{"head_dim": 64, "hidden_act": "relu", "positions": "rope", "rope_theta": 10000.0, "rope_fraction": 1.0, "bias": "all", "init_std_o": 0.0, "init_std_down": 0.0, "lr_mult_qkv": 0.7, "beta2": 0.98, "max_seq_len": 512}
MLP neurons of a small language model. Each row is named by its layer, matrix (up: input weights) and neuron, and shows model dimensions 352-447. Each number is 128 + 24 x the weight over its row's rms, rounded and kept within 0 to 255. Numbers have three digits each.
After each neuron's rows, "fires after" lists the tokens most often just before its 100 highest values on Wikipedia text that the model never trained on. A number after a token or word is its count.

L3.up1517:130151103155121137130121110115129106151099151141135142138145117113122078116109103097100167147132152110107166116140128112135108171132121099124108128167157103078135172166151092115088147127134104124133134140156139121103112142155141114147117104107099141139094136144108088141107142107114130089
fires after: "\n" 23, " \"" 17, " (" 13, "-" 11, "===" 6, "." 5

L3.up341:133122114134135149139114125128126121158123182155175151069079131179149130146130132148074168150121150131075135149110103124137183097136155059106152078084142140132139113156121125157093139133109140184177083126115107144133121123170129129117114110118111143133114130150123160155138120119125148097
fires after: " to" 24, " can" 14, "." 7, " (" 7, " could" 7, " will" 5

L3.up2347:164175156134123118137115139151112087105132126138107148112120115151084129139071122057129155154175127093100126129121126115116169136146126131117145116183103133114116177123125098123142139111145166150132123145166168139106133147141137143163082159122118097151108110121138112128079123102129117091
fires after: " (" 40, " polymer" 6, "cio" 5, " \"" 4

L3.up2740:143146138112135138152135118133123137149081117145122099121168095136116136137141136107125101149181165135121141146137132138143172129114113113106106149165146167157126127145146094132136151121160144135113104131123099117099142158154171124183114124071151151120140103166134072141146167132142138099
fires after: " " 41, " (" 12, "\n" 11, " the" 6

L3.up1892:090138099155132134126091089144109092134118116162163125138122139142125095149131100133146057143100088106081146142116099079106108150150143102135125127136157132100123151126128095160135131081118097129144111122126116133116146174117133084109131139114132133134106067120114074128126132160130122118
fires after: " the" 44, " in" 23

L3.up2315:098125133136115189118152139130096148130111153143173154125074155155126133135116132135152141151115159133118131130089104109134150135110099055091152112131100122114140126123115101172118192164091148150151105142122119141130071150133126126130100148126145153140102116137131115194129135150133120137
fires after: " In" 21, "In" 9, "-" 9, "." 7, "th" 6, " to" 5

L3.up376:107118152166123177173088141156108137138133132145155188150135144153120125152120132139109100144143115103115125124139110137098120122086139106126081118144183093138104152102116091136134097116142129134117161115136126131109132133143135150124166127098172118158127150121143119121155142127123132110
fires after: " the" 37, " " 14, " The" 13, " (" 7

L3.up1064:146100145111121118180110079099133102144160138124169158149103123090141104120143056141146144156148083132124101173144111114092145120110189101136094091107128104110107159117108112120135129091142106138125138127118113132107117152173143086149156109143128109137169098081137131141131117129159126102
fires after: " the" 39, " of" 9, "The" 6, " a" 5, "-" 4

L3.up923:122141132152140151152119091111167111151097194109159142149123103093156121163079131100110128178064122171155135152165134111052173119101179060128174083111189150160139127147155101125098140100140130157139141149130155135141129153189083136144144136135142120112150093100127138166117141142141106088
fires after: " (" 34, " " 26, " \"" 14, "-" 9

L3.up872:126113117133176140126159117098154084148155159163144162142130135140116136124184120104119170159157156121099138133090118144089174113144098112139131121101106074124110117138148115122114126098143155169109164108134133144089145156131133102128169127105119149144132115124166079122131116119131098091
fires after: " " 26, "-" 15, " T" 6, " (" 4

L3.up2319:133133141138088189104140105127092123093161171161166108098159111176113090198133125092113083139093128124067124117116097136078101160079125124103115088154169087134144125075154125147103119106148142122119078110113111108134108140140178131111152132116126109147108110130140108117087086111160182120
fires after: "\n" 36, " in" 8, " 3" 4, " to" 4, " " 4, " \"" 4

L3.up1916:159093147088092157143096113097144139119145112119118133073119059093167139147094123142159107170141085129131141150117116115127175134154157151121088097120100100136114125161160113090128154084129113098151130112169149092135151133170142133170161124086114137144112126134131168118160138131112099090
fires after: " (" 22, "-" 20, "/" 9, "(" 6, " " 6

L3.up2540:112165147142131083155096112140123136138094148147122134119125139155198135165114106159139102124151102117113114090127134115104104105119138135139115158125168106108114133113166103168119147125103130176127084129143173142140154163155140132082100118091147117146136113157157097134155138105128124112
fires after: " micro" 25, " \"" 9, " (" 7, " " 5, "_{" 5, "—" 4

L3.up1783:158097134131171154146099109120125118173160139137170142151138140129109120175132088156141134153117125135079114154091074094051174168126176136089072127170143110109099136093157083098120104135112100123139088094150132139111133149138125132120148142084116136122157136103145147148120100138151125090
fires after: " " 37, " the" 13, " in" 7, " (" 6, "-" 5, " |" 5

L3.up1366:116133089152100150112130109074119078093162130156118140108135115142118128130122132117072162169147120105120178109106117109116114089120156105143120085129122063091162184159139084129122177141150140149122163090142145134065158121151122093137154123086094164123098163124143092124125143128104086150
fires after: "-" 26, " (" 15, " \"" 13, " " 11, " the" 5, "|" 4

L3.up1658:089117138108115136163084133093114109141138160106139186135130115102130124129106107099130132147108122152106142157118163136110160152123165088107091090092125145172122154128165105131126090127146103139127116143138163169120113159185118127131155104077127104111139091126108159156099152126158125106
fires after: "\n" 30, " (" 19, " \"" 18, " " 10, "|" 7, " and" 5

L3.up1935:127099139162144125117142119133119110126139141142137149167081074140163124167164137114180120119082119128155092124150114122117161125129195083146116145124132126123105137098135083118114145091136110142134123090150132127160140135149132127102158128110114145139136110104156137137115118113183129084
fires after: " 1" 21, " the" 19, " 2" 10, " " 10, " a" 5

L3.up1613:155146093152113125099121158175147081100081138152115129145108123118157110130110132170099077160093105161102142119135113132117157138164163127120115100128169100167107101177134149160120125119158116147110108149129166119099131137098145138122097151134154096135218135128117098160114155156151166112
fires after: " |" 58, " his" 7, " 59" 5, " a" 4

L3.up2494:177172140143150155113143091100095121105120123152141140146156105127122107108128098159094144166164172117121103155129101108156116185146159119118144116125153099111136176111142062116104132132115139105124151132126124132114144153164130133126105130106113142124108099143116107124129116113157111091
fires after: " (" 32, " " 13, "\n" 12, " \"" 11, "-" 8

L3.up110:154145096118146141166104114100127116173164158127144103084131118156124130134143100104142149118133111129148130170102087043104130138142118107154107129102128126101140133097192067172129176135105180124166137119129129127116089161139104110140131115114128111119133118111119131111125084146175155109
fires after: " |" 30, "," 17, "-" 5, " 2020," 4

L3.up11:136121160140111158125148130122131156140140170193160134150132111105158114157127110144161114130112083128123138134163103118107157155139140080117099118108188165079149137115115064181122123090129084138128134118147174122114123134113178150106137121089114120120140116135132103175123127107151143145
fires after: " (" 24, " \"" 10, " " 9, " fire" 7, " the" 5, " extreme" 4

L3.up909:156138104181113146120115074098132097145184174139142139139139088177118097145124109137162120143129167126115118137132110119087147173098159097123097124123183125135096134156146073143140142095140137169098074135150152152096158143180122158111134121070122081158137073104095119129107140107129090092
fires after: "\n" 35, " (" 19, " \"" 12, "-" 6, " the" 6

L3.up2046:114187103130140130133107156114151090148124131147167124091107109088155124160129095145126156142130088157166135146120129108068140140089147102127069158117109111104126185104109072127131113087126155145092165139134137111116140124156097129152169136042110116119166107090166097138141141124172118122
fires after: " " 20, " the" 17, "-" 10, " \"" 10, " The" 5, " in" 5

L3.up1644:151127084101134129139114155147110062175120170150124151127143117143114097133117110149129136143118115093155151143109108128119190134153166083134083121120120147125150183110144122130163154104083102123143127133139179099123130114157121116093152088105077108134137125106152106134128107147184132167
fires after: " " 19, "-" 11, " (" 11, " in" 10, "," 4, " a" 4

L3.up2170:102139116153111116166144140132139107131077108179172111154136111149144097109123092143137103114077101125103174147118152122146123132145162105120142133103131122137136160151163112097141107113132132127133115120099114130079104143147137154163124159099131108100142128164148136138127160079147120121
fires after: " " 18, " the" 17, " a" 11, " Ka" 8, " The" 4, " |" 4

L3.up2594:123156112133108156118109101130154098127110132145101119147154104139109115126146115147137101148113088093140126107093106070092169139153180108129157090111169142118138163093116080128107141093123094157107112097125151121155129153125112128144110160161128116129163108148115088146160162127143164106
fires after: " the" 21, " in" 20, " on" 10, " of" 7, " from" 5

L3.up2293:101136128136137136130116129110118115134127096125149159177121141135142142127104128146144104109130128085133112129123134088097175135106135105163112117140109109121078167093148110109118145099100114111168143113181155097123132143109126141099156172104142155111179083115128124112166110133145102083
fires after: " the" 18, " a" 12, " 0" 10, " " 8, " The" 4

L3.up2199:109130098171119169140151121083165087108166105153133109137150144106114097157094094146122140099154139112122110149108107125131119114126128125119112156117154126112155147153146122096127164112120152141113120128112114117109107132129112125116156140118146154138121133128127087103113109124120153091
fires after: " the" 43, " " 5, "y" 5, " The" 4

L3.up1279:152121148096141164105079147126109136145123136184129147126127125134130151139101085093100108103201129113109125129100153126143193114139120084165123147128150112120150166128116067127128175101139098151139096137140134161057122168141121123133128136128168107111152145131164138133087161137173145119
fires after: " " 21, "\n" 15, " \"" 13, " (" 12, "-" 8, "'" 8

L3.up247:090170133126119155114151144134159137144109138137119126118136133121104098138165105177142132115099107092132119123128120108092103120136147094170125143129128110136128156121132102185117127087126121124125106108132101110119113124155128158085148176083121122134128134127126104103151113169133136090
fires after: " the" 20, " in" 14, " a" 9, " this" 8, " 15" 5, " A" 5

L3.up931:107137134101114109123114134143113111126111152148128174149103121091164127122155070152159068104145086103087106060124164120101120132080125089102166165123134116110139148135139159152129146102118153127106106155147101149122130124172110159125158149083127126134175138102144120128147122144147121109
fires after: " A" 20, "A" 11, " a" 8, " PA" 5, " D" 4, " B" 4

L3.up394:134068133112103163119121160095158127142113110124135124156137128154125092152131112125103130163132109145133129169146102130155116125071143099154110109125107194094124171087105053076144127098132117173145122103161121095107160136127144173080131097144127144119106112136115092141113106116130097128
fires after: " the" 29, " " 15, " \"" 6, " in" 4

L3.up240:083130127105112160149151110141155097136083122143128136143097099149162122150143102149089121129135072153127149109116121138133147125118178131133110123104173124157121129130109078116121145073130151139117081122112093107102101137158122147149129079115156134143118123110138114155147142134116097159
fires after: " the" 53, " The" 9, " \"" 4

L3.up2545:127123165120126110159108109100122098144096137113134167143103113077119113157150135185128085160156171122128130123134133136122142133128117120148091121120122133128097077119173132129129129119157126150146121087138111125124135153124138123161151178116121147137149140082193132140150124138150140107
fires after: " " 20, "-" 9, " J" 6, " B" 6, "Ra" 6, " K" 5

L3.up2522:121080129127110132127147131099148154125106121100128132098121122129152130145212133107152133117126125136161159098137116130118096139122165111119137139143162110115133129114142121139091173099140102135101162077149106100100150142133134122146138099140181124139125145104142101123148126107131150103
fires after: " the" 39, " " 11, "-" 7, " The" 5, " St" 4, "Early" 4

L3.up1827:144138156177130102118118077135123114147159106119137128124145107147147147159136055136129120099153154121118099126122113142114157161146081131166154096114173140125075128158176082139108122086152125182132134115134188125103155175182112133140112128050134144136125118160128139165123139141132108115
fires after: " (" 26, "-" 13, " " 9, " \"" 7, "_{" 5, "D" 5

L3.up2109:159141114162139142136115115141196140139132105118140148142170166165099176147157081127122164074126095128106089112089092117109095158124211094139144154146124102114148132110164105099121141153063136125170143138112089150171092135119143115129121091057125119130139093131112140131133099147116135119
fires after: " In" 30, "In" 17, " in" 10

L3.up2912:128155153139102094178123100143097147106129159130125128109127115136100119157064104110093121141125158135120081132122123125110154108152132105140117116153160125154107175116160120122138142093152145102132094163111171143138094179147143138104122158136139118098124124164129129102119115135156127109
fires after: "-" 28, " \"" 14, " " 8, " (" 5, "\n" 4

L3.up716:101136133083137109139139111130151104121138117131143164123145129102141109143087093114125154089093117149145116136115178097093110121126147110123084089110135092130120150108156125112151138116104088148121080160116149142122141180174152103127128113111102120140132134123165112134154159122123119140
fires after: "\n" 41, " *" 11, " (" 8, "-" 7

L3.up1743:128075140135128120162133157150170145147112138159187148140124113143136153155124110140112134165147121132123143119109089132088138130096164099054080156154139147119095161181192085099123114103167112127166157136142107113138153147163136119159145112073142147109126085098156159146128135122151148121
fires after: " " 18, " 1" 16, " the" 8, " 2" 8, " (" 8, "|" 7

L3.up761:133097124131133111136117120134148112130119140124103102117145106141133149108108106104133111148134169145119144114126120133132145109091125119138155134167116144087111137146178129156151122084149122135143150121110177123148127129133144122168088157133168122093177080097133120167112131106107117138
fires after: " |" 50

L3.up708:130140108182145139127097129117182081166147113098132168135132132126123077108153118150113112085104118168096110152156140136111143166140165109128083126151118104100098163148095112130093134106085116136120113108152128137089160168131131112151141113105141154147126075114102118118140147130149139068
fires after: " re" 16, " the" 15, " The" 12, " in" 8

L3.up1083:169106129111131157098104134128088128138120125130138133141130134109158116148090109127099135108093088119158122114115176124106094138153148117130190133137125074139136162141166114186141143160115137172116104141123136182168106132131138080092119108099128113118108115120117124160103126095126136112
fires after: "." 35, "\n" 8, "—" 6, " (" 6, " \"" 5, " result" 4

L3.up2061:146108115152122146117158104096133115138151128146157106119103140144117162149144113121149138155105146082140127171112133135144130125098134115143139113126198122135123174168153078144130167115128138159135095138119143139132099150125129146122133151116128119131136124161118148129095122113158132119
fires after: "-" 16, " \"" 12, "." 12, " (" 10, "—" 8, " " 6

L3.up2513:150105143134168150125160126113122138099125133126122109145159152142124194133156133092085096133083138155145169089105109095132122120111114099086189162160117148094128126142127128124087166145070123133148137061116105086161102173130155111122137129175110107152123127106088131193105083127141113139
fires after: " |" 33, " " 8, ";" 5, ")" 4

L3.up1851:140132153124103146124145126106180106131133144110127127131228121143189104143141115131136099081143126123091138146102120128141114116084133127122052160151135152138145117147117106107135111129118115107096170113162103117119176114098133083137136134096128125132127110099114171104112138110112118133
fires after: " A" 34, " E" 13, " The" 7, " Do" 4